config = dict(
    activation='swiglu',
    tie_embeddings=False,
    init_std_down=0.0,
    batch_tokens=[8192, 16384, 32768, 65536],
)
MLP neurons of a small language model. Each row is named by its layer, matrix (gate and up: input weights; down: output weights) and neuron, and shows model dimensions 64-159. Each number is 200 + 40 x the weight over its row's rms, rounded and kept within 0 to 999. A neuron's up and down rows have the sign that makes its largest values positive.
After each neuron's rows, "fires on" lists the tokens most often at its 100 highest values on Wikipedia text that the model never trained on.

L6.gate25,238,219,163,199,244,197,135,215,166,277,183,280,205,179,116,147,279,196,187,266,235,253,160,252,203,240,227,226,190,199,188,166,188,193,277,162,217,187,201,134,211,151,171,133,216,211,129,173,193,181,249,214,215,178,190,256,242,219,161,195,227,168,196,285,269,58,216,271,254,191,226,281,164,163,215,218,167,172,209,179,183,179,208,180,205,188,231,204,191,149,179,171,199,214,207,226
L6.up25,151,186,138,219,254,268,190,199,150,140,153,230,223,159,195,249,210,190,128,260,162,194,215,225,207,178,162,194,193,194,218,231,124,151,150,247,130,197,226,211,284,203,155,205,220,175,243,263,218,124,180,209,160,170,244,210,256,292,193,274,297,141,174,158,220,166,154,185,247,190,266,213,157,184,205,212,227,182,133,165,113,166,165,203,289,127,181,214,150,251,159,214,224,209,250,308
L6.down25,197,180,192,145,163,314,218,217,107,265,162,217,187,208,135,152,219,180,242,161,222,206,167,202,202,185,102,163,237,146,207,189,198,222,215,148,156,175,164,253,218,211,146,144,253,176,170,189,205,194,151,203,333,225,281,223,152,128,130,233,207,226,212,209,179,208,238,170,201,251,200,193,155,142,241,192,198,271,186,194,225,228,243,187,154,199,202,172,159,248,177,217,188,216,265,173
fires on: " \"", "-", ":", "d", " '"

L2.gate219,231,244,209,213,188,275,201,166,143,191,215,227,230,244,145,235,246,177,177,225,124,188,198,219,236,179,210,215,233,293,201,150,159,141,79,216,241,169,189,228,137,177,109,253,213,187,182,175,233,252,167,215,219,280,244,124,245,241,209,161,196,220,279,259,124,141,205,234,219,211,192,217,175,249,222,190,232,187,196,232,172,198,226,172,246,114,201,158,182,217,186,223,240,272,149,176
L2.up219,179,204,246,191,171,209,198,210,160,215,197,210,188,180,201,191,269,178,173,216,185,175,167,187,176,191,248,216,169,214,200,192,237,147,104,258,239,180,217,147,186,247,135,245,163,188,173,194,152,284,163,200,165,195,238,173,266,261,199,129,144,185,198,264,196,197,243,184,245,172,201,250,197,251,245,143,189,109,227,275,282,242,184,147,271,219,130,178,196,201,154,191,247,247,202,221
L2.down219,161,167,182,232,232,164,189,157,220,222,141,169,172,96,256,193,188,174,186,202,255,241,191,187,244,191,206,174,218,173,211,222,237,233,202,224,181,265,247,207,245,192,278,137,241,176,198,262,170,114,227,209,217,147,207,214,225,177,135,216,202,183,187,180,235,300,170,235,169,293,152,182,227,185,176,152,172,225,163,90,233,176,148,196,216,250,244,227,249,219,149,195,195,170,194,210
fires on: " recorded", "o", " still", "ed", "ixed", "most"

L2.gate206,195,202,196,233,202,160,173,237,137,231,276,221,199,151,197,191,198,215,218,299,213,187,136,276,181,263,245,217,195,172,156,123,134,226,201,195,184,144,216,163,241,288,189,202,191,190,192,202,242,119,111,189,172,173,195,265,146,224,252,212,221,158,231,175,196,215,272,210,236,169,200,231,197,196,165,177,286,211,121,169,280,162,181,264,241,137,180,231,225,281,142,199,166,221,177,189
L2.up206,142,205,201,195,220,245,175,175,168,233,312,182,256,203,161,220,236,186,121,237,254,165,223,219,177,188,240,132,208,184,240,124,247,174,153,194,193,149,123,152,216,215,124,199,179,123,173,189,163,191,202,217,239,134,205,210,184,224,236,174,229,149,184,224,228,225,243,220,275,236,169,196,185,254,150,165,243,232,192,162,213,198,168,159,140,161,178,150,201,224,175,155,222,163,192,138
L2.down206,233,236,212,198,133,200,256,208,147,224,198,236,212,206,224,193,201,263,229,225,207,258,143,185,253,209,259,202,190,162,197,138,224,204,177,215,156,225,262,262,266,183,254,199,211,175,142,252,251,173,156,238,232,219,92,188,183,198,208,248,177,176,264,224,171,251,169,235,182,205,143,176,272,169,219,220,234,211,229,249,171,181,203,197,192,212,267,266,184,190,229,182,140,246,253,176
fires on: "'", " met", "ay", " part"

L4.gate167,253,250,150,266,196,240,228,202,165,231,205,226,190,254,260,219,241,170,198,156,217,159,167,209,187,135,204,251,139,196,129,193,169,223,224,160,139,262,166,239,175,242,179,254,160,203,161,176,270,218,271,232,195,196,170,261,146,160,152,229,256,178,148,182,197,175,217,186,192,180,244,224,163,196,207,219,232,253,178,164,203,220,181,222,200,203,161,149,270,132,218,158,165,176,228,269
L4.up167,220,182,261,250,230,197,240,212,202,170,169,265,245,196,160,151,213,196,149,194,198,215,232,204,229,161,209,238,188,195,215,208,220,150,207,159,176,148,198,190,164,278,233,203,196,245,127,197,291,269,190,167,220,216,197,230,161,185,137,291,209,229,230,232,235,157,177,230,197,199,256,177,115,282,168,151,113,266,158,224,188,237,168,235,183,286,170,203,179,208,110,192,218,187,220,203
L4.down167,315,241,190,187,238,136,237,250,159,235,236,232,197,195,203,221,217,302,185,228,197,216,146,248,156,156,175,192,173,238,219,198,122,221,218,163,172,265,128,202,174,218,182,158,220,148,261,180,249,186,235,228,208,189,170,148,113,155,219,224,216,195,247,199,164,223,243,230,240,282,189,255,205,183,223,221,178,257,234,249,170,186,237,209,291,201,201,246,223,218,178,172,173,262,256,265
fires on: " p", " by", "|---|---|---|---|---|---|", " Tr", " P", "r"

L6.gate24,141,146,266,216,217,282,231,266,229,249,111,272,261,200,175,224,191,185,223,200,203,171,192,231,132,183,181,178,219,199,217,178,275,208,259,155,129,202,176,263,161,237,152,197,160,170,109,196,210,211,183,199,220,225,209,192,212,255,276,223,149,218,211,151,235,228,201,194,154,236,214,175,237,148,166,94,150,159,183,267,143,177,157,186,171,186,112,205,215,221,245,192,157,225,227,210
L6.up24,154,157,217,149,166,225,238,145,228,143,136,194,192,277,224,212,174,205,124,161,287,225,292,207,237,213,191,197,180,176,204,244,187,231,198,233,214,241,182,170,98,174,200,225,177,169,160,199,144,182,183,264,233,211,153,219,203,258,202,228,245,267,232,198,149,179,189,216,181,209,190,215,205,180,146,170,178,237,193,280,203,213,243,219,184,231,265,205,228,270,245,172,135,144,290,210
L6.down24,151,197,263,277,203,193,223,207,191,288,249,272,205,226,133,184,200,152,160,198,119,221,243,166,118,210,204,232,193,199,137,218,228,203,277,267,204,168,190,170,191,178,209,223,252,220,236,209,168,242,205,248,252,215,166,206,193,215,229,146,180,202,217,233,216,150,144,265,193,229,192,241,261,215,148,161,151,238,170,319,203,98,176,230,187,185,170,121,211,279,183,184,166,171,166,184
fires on: " in", "il", " went", " signed", "ac", "ath"

L4.gate150,249,195,156,224,195,194,218,193,238,170,183,185,272,215,215,170,145,215,175,148,204,261,198,149,180,171,189,179,210,154,185,190,147,267,268,143,239,185,234,235,168,205,187,213,138,159,164,229,195,160,228,125,206,205,111,170,248,200,204,265,149,160,273,188,186,250,281,201,185,175,208,170,198,119,128,249,148,151,173,194,226,178,253,155,260,247,236,289,217,118,183,210,191,194,255,155
L4.up150,248,208,174,193,154,236,156,140,220,211,163,128,181,223,221,263,237,177,244,197,171,322,203,250,210,170,233,227,194,133,161,189,170,143,169,242,258,218,240,123,170,140,198,227,177,273,190,181,151,175,165,159,164,180,226,218,182,210,216,189,199,185,188,253,209,224,182,234,138,213,152,223,242,260,162,256,174,244,156,137,164,157,149,175,230,201,243,176,144,237,240,252,229,184,123,205
L4.down150,147,181,209,192,120,148,143,143,242,176,164,276,172,263,188,195,166,230,279,191,173,214,194,206,235,142,193,256,192,181,245,124,155,240,224,146,189,241,143,205,237,282,197,138,235,263,189,220,189,199,226,293,240,169,210,227,243,158,203,187,175,182,189,165,218,210,249,260,184,203,279,221,161,167,186,273,245,185,142,172,221,282,205,199,165,191,262,184,122,262,164,203,209,157,265,162
fires on: "l", "on", "an", "L", "in", "el"

L2.gate123,334,237,223,201,192,215,166,179,222,196,172,148,219,146,226,231,195,207,220,166,238,200,178,191,170,256,175,230,186,167,190,118,182,168,266,211,196,232,167,230,192,195,168,181,140,160,179,227,235,231,192,225,172,156,177,213,172,214,171,208,173,158,177,246,185,195,188,172,144,168,159,208,163,191,180,191,217,162,153,306,199,178,228,182,223,231,231,189,180,209,199,167,219,204,270,190
L2.up123,189,194,176,218,162,172,93,254,220,256,155,217,211,189,217,250,239,183,220,165,193,216,164,194,227,222,212,169,174,169,120,125,272,204,156,250,241,229,205,210,267,162,211,242,188,181,111,191,266,231,182,179,187,110,208,211,212,199,184,190,177,155,162,175,204,179,169,177,206,277,190,236,187,176,214,208,275,164,197,217,191,231,258,191,270,152,118,169,204,140,229,196,202,271,190,156
L2.down123,156,181,232,219,229,241,204,213,147,94,199,243,233,218,182,140,191,167,199,233,183,242,248,150,167,125,191,185,154,158,133,300,165,204,174,173,167,193,214,151,254,251,251,147,178,163,184,130,148,182,153,185,200,293,165,193,220,245,159,175,293,239,215,138,301,159,281,181,209,191,131,216,189,202,199,225,181,241,229,147,200,193,174,191,172,284,170,257,163,261,194,260,199,238,176,169
fires on: "ank", " let", "c", "ard", "at", "k"

L6.gate97,196,246,153,141,128,93,218,226,303,265,196,205,138,185,138,169,243,230,223,227,225,210,143,200,265,219,131,250,165,212,168,188,169,196,180,231,195,146,207,232,233,236,238,215,247,207,281,180,177,221,176,203,176,182,179,193,249,210,230,196,199,181,133,233,291,211,228,154,222,240,215,116,193,242,213,254,193,243,178,189,220,194,275,209,145,217,208,221,146,201,220,195,212,184,173,297
L6.up97,154,207,177,241,245,164,195,200,208,244,172,214,150,213,201,147,213,197,154,205,145,213,168,233,159,215,146,216,273,183,169,132,211,144,172,218,196,93,220,203,156,185,235,151,241,221,254,180,255,215,253,196,147,168,230,196,262,162,215,177,189,207,201,184,153,232,235,273,202,171,225,233,244,111,201,231,183,264,145,164,194,216,213,209,188,256,217,207,229,234,147,137,215,231,175,218
L6.down97,206,262,204,160,184,263,152,183,237,172,189,244,234,187,214,109,203,224,219,185,135,230,247,262,175,204,209,142,183,209,205,263,181,172,257,247,170,272,119,191,194,136,244,233,207,153,132,185,133,159,177,223,233,226,207,163,187,254,166,169,108,147,235,241,165,221,137,164,158,243,194,122,180,241,171,155,201,109,254,191,192,145,174,159,181,170,255,212,166,165,284,170,169,207,219,135
fires on: "um", " ", "ot", "ant", "us", "g"

L6.gate214,191,197,248,169,263,207,251,166,233,279,190,257,209,163,165,235,254,164,278,142,174,195,240,180,126,230,212,181,131,288,261,174,213,201,230,209,208,209,231,192,176,226,161,213,137,220,219,223,207,210,203,258,211,221,225,191,241,206,216,163,206,224,163,128,189,176,224,207,177,164,308,194,295,270,136,199,186,209,184,260,229,111,169,186,149,242,249,182,204,148,220,239,167,270,187,166
L6.up214,265,168,230,260,191,216,113,228,209,228,226,150,250,162,146,168,161,157,166,216,156,155,214,222,171,190,205,240,224,193,278,223,172,177,200,222,236,170,209,175,226,178,200,100,212,255,204,205,245,210,209,234,157,163,177,171,168,191,246,284,194,197,131,109,89,266,156,212,170,190,187,273,187,211,183,206,240,172,241,177,227,231,221,226,208,255,196,223,235,279,147,268,250,185,197,212
L6.down214,250,143,214,234,260,207,199,174,243,205,266,258,193,264,279,159,244,196,213,242,204,244,185,194,146,192,148,117,230,207,213,159,258,259,147,243,198,203,179,121,202,219,161,146,253,221,203,206,215,208,142,189,236,224,240,222,198,215,272,232,217,195,198,121,209,178,224,214,232,182,245,217,125,331,199,194,225,175,229,234,226,185,189,220,148,221,194,199,227,101,196,222,153,189,248,192
fires on: " rec", "ec", "ir", "le", "app", "omet"

L6.gate335,223,275,180,157,213,208,229,216,248,176,181,255,254,276,206,184,207,135,167,170,103,199,250,181,186,196,231,202,172,170,162,240,243,274,224,252,180,283,237,207,226,107,195,231,213,232,156,214,168,189,206,204,189,225,151,213,155,254,216,181,220,229,190,224,249,214,178,146,219,180,210,143,167,199,238,243,232,153,179,190,151,165,186,253,154,181,176,187,161,187,231,225,269,264,183,225
L6.up335,149,241,167,136,159,139,267,236,197,215,208,154,198,196,275,177,195,193,161,200,126,142,181,199,197,309,236,162,198,126,165,238,216,184,188,210,157,177,273,233,173,220,210,206,227,179,172,228,172,108,199,279,172,190,185,192,158,231,224,218,206,230,252,167,173,237,261,236,179,131,214,177,113,227,154,268,202,141,194,191,152,278,217,118,220,239,213,189,206,223,214,189,220,213,238,258
L6.down335,191,222,155,212,218,41,188,210,179,136,153,203,198,127,224,202,201,245,145,251,188,203,165,163,225,186,215,232,219,193,152,209,165,217,163,131,226,213,176,176,164,257,178,40,226,241,191,134,246,183,228,132,180,192,170,161,117,115,182,238,185,183,149,241,259,159,187,221,224,212,163,209,156,171,212,235,211,225,159,257,193,191,170,193,297,223,233,234,131,244,187,121,211,184,220,231
fires on: " 1", " second", " 2", " first", " four", " last"

L2.gate93,187,212,201,258,157,281,150,182,200,131,166,237,219,171,206,154,131,204,245,206,196,222,243,173,132,186,221,196,200,233,178,272,218,256,204,236,194,231,197,123,227,173,225,207,105,202,214,217,186,167,262,251,252,154,144,217,111,231,216,213,207,163,143,209,252,195,134,94,148,192,212,182,215,100,198,193,261,198,198,205,143,187,154,239,245,254,232,224,226,240,241,127,201,224,199,234
L2.up93,276,227,143,228,189,228,145,185,152,144,183,184,234,269,244,195,123,201,202,236,247,289,269,197,150,252,167,236,219,244,169,215,168,249,174,211,217,172,139,156,158,221,245,226,197,159,171,215,197,206,245,178,145,231,212,224,212,218,74,205,167,189,173,220,199,217,197,221,168,218,146,212,194,236,213,190,217,316,178,209,227,212,220,314,187,211,171,211,201,204,269,116,195,239,220,187
L2.down93,211,276,205,186,200,91,256,274,174,232,238,205,124,167,239,193,185,242,200,202,178,221,250,210,275,214,160,170,186,156,236,165,226,249,204,266,198,212,181,177,223,236,170,284,190,230,236,195,227,228,241,177,177,268,191,235,238,163,187,200,162,116,183,247,197,200,200,195,226,256,163,211,130,230,208,225,121,113,321,237,189,151,265,198,207,95,186,227,182,119,201,230,143,186,197,198
fires on: "ents", "ender", "ame", "ates", "ity", "ant"

L4.gate214,194,228,175,193,225,137,182,154,205,157,195,223,213,235,246,230,241,153,236,188,120,228,220,192,244,231,232,207,213,209,267,220,241,216,230,156,221,257,231,137,204,221,235,186,144,235,230,200,173,169,198,218,143,223,139,186,140,243,192,236,179,242,220,152,232,201,183,212,180,120,196,220,203,255,264,172,164,239,230,266,202,220,193,236,195,189,291,164,154,258,186,254,182,227,234,178
L4.up214,187,203,194,171,150,246,280,190,222,246,174,208,194,234,231,214,181,259,235,189,236,156,199,187,157,225,140,141,214,201,178,185,250,215,182,203,124,160,187,158,231,165,172,251,115,157,229,325,171,206,206,184,179,171,148,155,119,119,184,150,190,172,100,185,177,228,169,167,227,252,156,273,171,166,225,194,195,133,222,181,253,235,209,228,211,160,174,179,136,255,179,180,186,188,224,128
L4.down214,219,227,301,165,230,109,274,242,171,220,201,187,173,141,243,177,174,170,270,118,224,198,178,205,246,196,217,186,187,223,178,186,116,227,166,220,243,158,168,154,130,189,209,195,220,153,170,171,118,178,185,193,218,156,196,198,238,251,253,157,195,174,208,215,220,258,234,126,258,136,210,287,184,214,219,194,211,202,144,164,163,242,133,229,205,172,234,169,185,151,178,172,233,188,254,216
fires on: " She", " she", "ro", "yl", " Hall"

L6.gate22,235,155,249,185,256,185,134,192,280,232,222,155,289,180,204,157,225,168,225,141,243,160,246,202,161,165,281,202,145,171,216,183,191,163,218,212,253,178,282,145,144,148,142,128,111,255,167,220,192,247,201,214,254,159,190,162,236,266,158,199,189,159,229,227,185,169,177,188,284,240,207,199,114,197,281,233,209,171,266,158,259,219,236,190,151,190,135,231,180,205,211,239,173,190,141,270
L6.up22,265,154,160,168,296,152,233,223,193,181,302,140,211,151,199,195,193,129,170,213,186,202,248,210,152,169,241,223,178,254,160,212,204,188,179,221,256,261,228,212,205,129,155,202,204,245,218,254,225,129,178,211,168,227,178,307,203,264,217,210,227,235,213,107,188,150,225,164,223,191,171,192,198,215,241,251,201,227,233,246,231,89,173,144,185,201,174,219,206,270,238,261,182,149,144,233
L6.down22,204,218,197,208,216,137,188,166,148,262,180,198,192,238,152,215,212,154,229,186,201,185,227,173,271,194,205,203,132,157,157,177,150,196,197,143,243,224,253,145,106,186,159,186,83,209,238,242,258,220,186,228,242,148,202,256,196,237,235,147,235,237,208,210,192,182,192,172,175,269,157,149,196,199,136,242,237,261,172,165,292,168,263,198,212,189,131,124,160,200,174,237,172,187,202,269
fires on: " made", " sc", " make", " squ", " Squ", "c"

L6.gate101,194,138,223,238,115,171,198,193,225,105,202,191,220,140,160,128,234,206,203,174,237,224,201,218,205,202,170,264,226,249,169,183,168,182,205,194,237,152,156,226,180,175,232,133,163,238,145,217,153,132,121,282,115,222,179,250,143,238,217,241,171,243,243,172,184,209,243,225,173,132,203,237,216,261,257,234,210,199,193,202,172,226,209,162,189,213,199,227,193,221,266,218,197,180,188,295
L6.up101,260,200,184,184,165,185,214,179,194,195,225,239,197,229,234,140,137,202,208,204,258,193,160,181,137,208,236,267,191,216,185,145,223,222,108,142,171,114,173,199,226,224,284,202,239,239,210,229,228,239,213,167,172,186,247,161,221,145,198,244,201,288,223,235,181,228,213,174,266,224,168,189,203,161,191,162,234,222,228,184,156,205,220,311,198,136,173,166,206,277,227,193,197,179,231,156
L6.down101,140,236,233,104,227,245,158,266,224,170,196,181,126,180,184,248,240,188,272,178,148,234,229,273,212,221,234,151,109,204,200,210,205,241,156,152,182,198,229,229,182,189,218,139,195,216,194,249,240,179,206,118,210,182,177,194,300,205,162,269,219,260,222,252,142,164,171,200,213,152,220,175,244,189,238,178,184,151,110,196,235,187,185,256,266,190,188,177,184,132,207,232,177,208,265,254
fires on: "ly", " and", ",", "ar", "ely", "ic"

L4.gate15,231,179,181,144,266,111,169,188,92,218,210,239,214,244,159,260,183,225,200,115,148,241,182,164,234,138,185,201,204,246,224,134,206,199,215,162,223,257,166,180,135,157,111,201,259,203,209,182,229,234,181,211,200,189,203,225,233,289,216,237,203,185,167,234,235,185,199,163,177,254,164,150,139,206,189,223,140,178,205,178,128,224,208,186,162,196,206,210,204,236,260,160,184,156,206,221
L4.up15,211,197,225,189,199,271,87,172,197,160,193,134,236,242,188,232,220,241,224,273,307,252,210,215,240,220,151,192,133,243,210,190,246,162,233,232,239,141,146,201,145,156,183,196,305,221,202,193,211,138,268,230,183,207,183,204,227,166,199,225,212,195,216,150,217,208,118,209,227,278,226,203,192,266,185,262,221,188,211,278,165,211,205,129,212,247,214,200,251,298,225,172,256,251,172,167
L4.down15,205,165,142,252,234,105,170,238,151,268,168,246,199,255,245,209,177,213,298,161,182,250,214,230,271,167,229,159,195,210,136,190,194,288,207,195,207,240,141,204,232,254,154,150,190,128,187,173,164,250,173,224,156,193,179,221,226,204,248,139,176,203,149,276,205,145,117,188,225,77,167,246,176,267,222,229,182,222,189,265,204,183,262,193,173,232,199,217,225,206,195,174,245,164,258,180
fires on: " |", "\n", ":", " –", "\"", "ff"

L2.gate166,235,218,208,169,176,242,203,219,195,210,124,231,205,181,271,223,194,182,216,226,217,152,167,177,212,230,135,203,287,233,161,213,207,251,252,205,194,156,179,185,197,166,228,158,195,241,186,144,141,224,170,195,163,263,222,217,284,152,257,243,136,243,216,222,189,286,165,233,162,268,183,176,265,152,210,237,178,218,200,271,163,194,168,204,206,161,216,212,144,213,188,252,285,294,187,226
L2.up166,156,235,209,185,227,183,240,282,150,184,135,295,248,226,195,192,238,165,204,142,260,228,207,182,194,204,188,192,249,294,150,167,255,122,208,196,175,196,207,264,226,159,253,135,229,259,236,191,214,241,149,137,166,223,221,228,218,162,171,240,189,130,190,236,235,313,104,215,161,213,209,180,264,197,207,206,246,190,224,223,181,151,245,220,214,182,223,202,197,214,201,255,223,221,259,164
L2.down166,209,126,199,173,124,144,286,171,223,134,167,217,116,187,200,178,192,208,111,189,186,212,186,150,188,190,172,237,183,232,174,235,178,145,124,265,217,184,179,191,243,246,162,96,245,193,134,158,172,161,223,210,241,148,229,221,216,216,137,228,184,244,228,227,218,219,191,198,102,218,197,186,228,171,217,175,158,199,244,226,239,191,197,217,229,205,109,180,197,191,233,220,150,153,227,208
fires on: "s", "ed", "w", " Be", "x", "arn"

L2.gate52,174,188,210,204,207,110,270,229,202,245,255,223,217,172,206,185,272,167,202,235,110,219,226,284,192,143,219,265,196,200,187,157,152,246,225,220,247,234,191,137,208,152,302,165,150,227,176,194,202,167,234,169,231,271,249,252,193,177,198,260,166,197,226,163,166,158,261,191,155,174,175,214,239,220,207,156,210,209,209,254,191,160,157,199,178,242,139,256,219,192,203,114,175,226,247,143
L2.up52,181,176,175,244,145,206,262,94,210,302,245,211,209,241,262,188,171,240,162,251,113,183,206,150,226,106,169,223,124,152,179,217,258,204,191,190,184,204,176,153,207,211,190,200,85,239,198,285,274,171,252,193,151,296,176,222,211,211,209,195,191,193,219,186,208,248,177,200,203,217,186,200,191,198,203,160,200,221,146,175,246,99,227,235,226,207,224,257,189,171,232,109,197,214,207,103
L2.down52,164,252,183,231,167,182,171,258,242,196,156,224,205,317,226,199,169,158,214,239,263,134,142,171,166,219,141,245,199,226,133,206,301,234,204,189,191,224,173,139,196,196,157,261,214,111,276,238,149,210,183,208,156,146,127,190,192,214,179,156,266,241,194,226,200,192,194,204,234,206,256,210,161,208,179,182,119,161,207,173,245,174,209,244,188,214,215,176,179,172,245,201,180,228,182,162
fires on: "on", "d", "ight", "il", ".", "ent"

L4.gate380,159,245,197,151,230,229,200,236,241,198,186,191,149,96,319,243,238,185,212,175,150,184,90,229,245,189,287,212,253,156,195,218,160,187,172,241,148,179,207,224,163,101,192,205,259,242,210,295,183,207,229,266,218,187,133,200,154,176,212,242,122,227,182,200,156,167,176,132,190,245,237,147,234,163,198,253,211,207,195,167,184,245,209,225,240,212,195,188,231,209,308,121,122,212,177,180
L4.up380,232,287,186,160,154,229,275,193,175,189,179,154,284,246,181,256,172,228,231,242,172,196,185,217,202,247,237,172,134,213,214,101,272,222,173,179,118,175,190,241,275,155,188,252,209,187,171,273,208,276,201,229,94,200,222,182,163,210,215,273,191,180,236,177,233,238,246,196,215,191,121,122,225,213,276,262,250,198,181,185,132,178,126,183,250,273,138,249,191,223,124,278,171,194,218,230
L4.down380,231,175,248,208,224,162,205,208,162,192,230,247,76,170,208,145,160,225,249,140,277,293,209,140,202,153,219,160,149,172,245,259,153,182,207,250,166,155,146,204,163,178,192,151,123,255,202,176,159,197,164,168,179,246,237,155,211,148,194,208,197,220,144,146,211,117,205,199,222,92,182,235,180,202,214,193,146,186,208,143,184,210,231,241,223,189,297,162,267,162,239,167,192,215,194,231
fires on: " January", " April", " March", " October", " November", " August"

L2.gate37,216,238,177,223,193,120,166,187,229,230,266,219,148,193,247,226,177,297,185,197,175,177,84,242,139,135,147,218,211,237,232,184,179,212,241,236,188,234,213,216,277,289,231,204,215,211,281,166,183,178,197,196,120,152,192,226,176,195,266,242,239,179,195,272,224,138,148,189,224,197,147,274,152,246,154,236,228,208,170,202,198,175,213,147,180,200,203,177,166,256,178,172,201,152,211,181
L2.up37,171,258,184,299,208,164,148,179,243,228,238,274,206,236,155,143,174,180,137,239,189,149,112,298,223,255,159,224,209,201,174,239,254,215,215,264,305,137,271,242,229,237,225,193,196,224,232,247,194,247,179,229,173,197,169,227,147,171,193,245,247,180,246,203,219,147,182,161,215,183,212,215,206,169,155,200,240,152,133,126,233,241,140,174,177,136,162,232,219,195,158,149,299,228,225,122
L2.down37,196,143,192,213,162,94,135,144,186,197,160,205,210,162,255,288,172,228,233,159,220,166,303,201,173,232,140,173,158,154,248,234,97,214,242,203,227,227,157,82,220,254,133,163,227,241,169,163,242,190,264,243,182,271,119,225,218,222,223,149,215,204,158,186,166,225,213,256,231,271,197,197,169,226,161,192,126,229,227,291,238,241,162,172,200,183,181,185,211,229,242,257,204,199,181,154
fires on: " of", "igh", " about", "ing", "an", "s"

L6.gate383,211,176,125,211,203,258,153,192,233,135,190,178,272,252,262,135,217,209,248,160,217,221,202,172,198,174,215,200,205,182,253,250,150,196,265,184,209,227,183,132,182,210,161,133,139,223,182,163,222,253,188,213,157,247,213,127,167,204,155,151,71,182,201,159,165,186,231,216,170,184,226,222,250,212,211,258,200,199,195,227,189,266,169,173,202,185,155,235,170,230,169,150,266,170,183,222
L6.up383,124,194,255,210,183,289,225,224,212,212,222,169,134,198,259,198,117,178,192,228,233,174,186,139,214,226,168,211,171,190,236,220,203,214,214,186,232,121,185,169,185,183,82,149,160,239,165,194,198,204,188,245,183,244,238,174,227,201,217,163,210,184,142,214,253,197,181,258,161,235,159,229,177,198,173,162,182,232,203,259,286,209,184,178,125,199,211,221,222,186,194,174,163,209,177,240
L6.down383,117,207,253,241,164,166,252,167,214,177,176,208,156,119,174,174,234,207,255,232,265,193,176,221,219,167,209,268,228,217,204,168,123,221,291,162,176,235,231,176,159,217,122,172,229,238,200,240,197,201,198,188,219,137,222,225,148,180,277,224,195,78,233,195,162,208,198,296,133,220,199,184,201,212,216,207,124,189,224,218,198,248,268,190,226,180,248,221,205,221,191,217,135,199,208,254
fires on: " a", " re", " with", " Total", "cl"

L6.gate158,197,171,232,209,278,254,215,222,172,196,142,177,196,252,240,200,207,171,172,166,219,183,163,177,214,169,186,234,176,182,201,231,241,223,174,235,108,180,178,203,228,157,176,153,178,219,212,150,140,186,261,117,203,225,174,147,230,207,279,189,237,173,229,202,260,178,178,218,184,240,254,191,227,210,206,222,234,145,153,186,251,157,232,222,165,197,156,233,174,72,250,235,206,210,111,187
L6.up158,167,208,237,87,236,221,166,162,231,172,238,266,151,228,192,145,153,257,218,222,187,225,210,213,158,193,233,235,203,192,228,182,127,216,189,196,245,138,227,247,234,204,205,218,261,260,258,194,182,262,171,123,146,211,177,241,242,222,199,187,216,164,216,166,233,241,179,229,228,164,190,144,116,186,164,191,262,197,284,202,211,157,200,170,179,301,189,235,142,157,179,105,225,195,150,242
L6.down158,180,118,197,234,229,253,294,129,202,219,167,237,215,208,190,147,246,253,190,193,206,213,148,162,70,256,210,271,264,228,146,204,120,240,218,203,248,246,191,205,178,202,159,253,134,161,189,232,163,117,123,221,208,253,205,124,189,148,187,129,151,213,215,271,198,149,164,190,253,264,204,214,216,150,180,213,220,225,169,169,185,295,199,202,176,163,180,229,150,163,204,206,224,153,172,233
fires on: ",", "ag", " of", " up", " from"

L4.gate17,181,199,198,145,225,201,188,175,160,147,168,206,206,246,261,139,224,203,153,192,187,214,204,218,224,221,227,148,254,258,191,137,182,194,201,122,210,216,183,193,226,190,175,202,231,174,244,148,210,158,175,206,271,209,165,194,141,159,214,193,125,130,199,85,211,130,199,163,226,140,203,255,204,221,200,257,146,257,172,191,182,212,213,295,214,148,210,225,221,221,180,137,231,168,255,206
L4.up17,220,230,239,239,189,177,230,142,173,172,114,216,200,165,192,199,182,142,167,208,229,218,183,140,163,182,182,184,246,301,185,244,254,183,163,249,174,192,174,164,205,336,129,231,219,236,293,232,262,207,223,231,183,175,169,177,262,157,147,296,188,228,183,217,214,245,178,239,234,185,211,295,216,209,145,155,260,195,255,189,219,158,238,212,204,196,155,243,233,123,186,198,219,217,235,156
L4.down17,174,265,152,162,276,96,131,231,210,226,208,188,181,94,155,220,135,181,260,207,271,254,182,200,274,212,211,192,152,203,194,203,181,214,231,202,200,209,249,270,237,186,144,192,223,212,162,287,140,217,233,245,121,210,196,221,175,278,162,241,177,151,143,203,135,200,164,246,231,207,208,209,204,154,205,219,273,186,172,216,189,190,171,206,242,219,214,215,279,165,213,212,159,230,139,243
fires on: "em", "ro", "ed", "ies", "y", "les"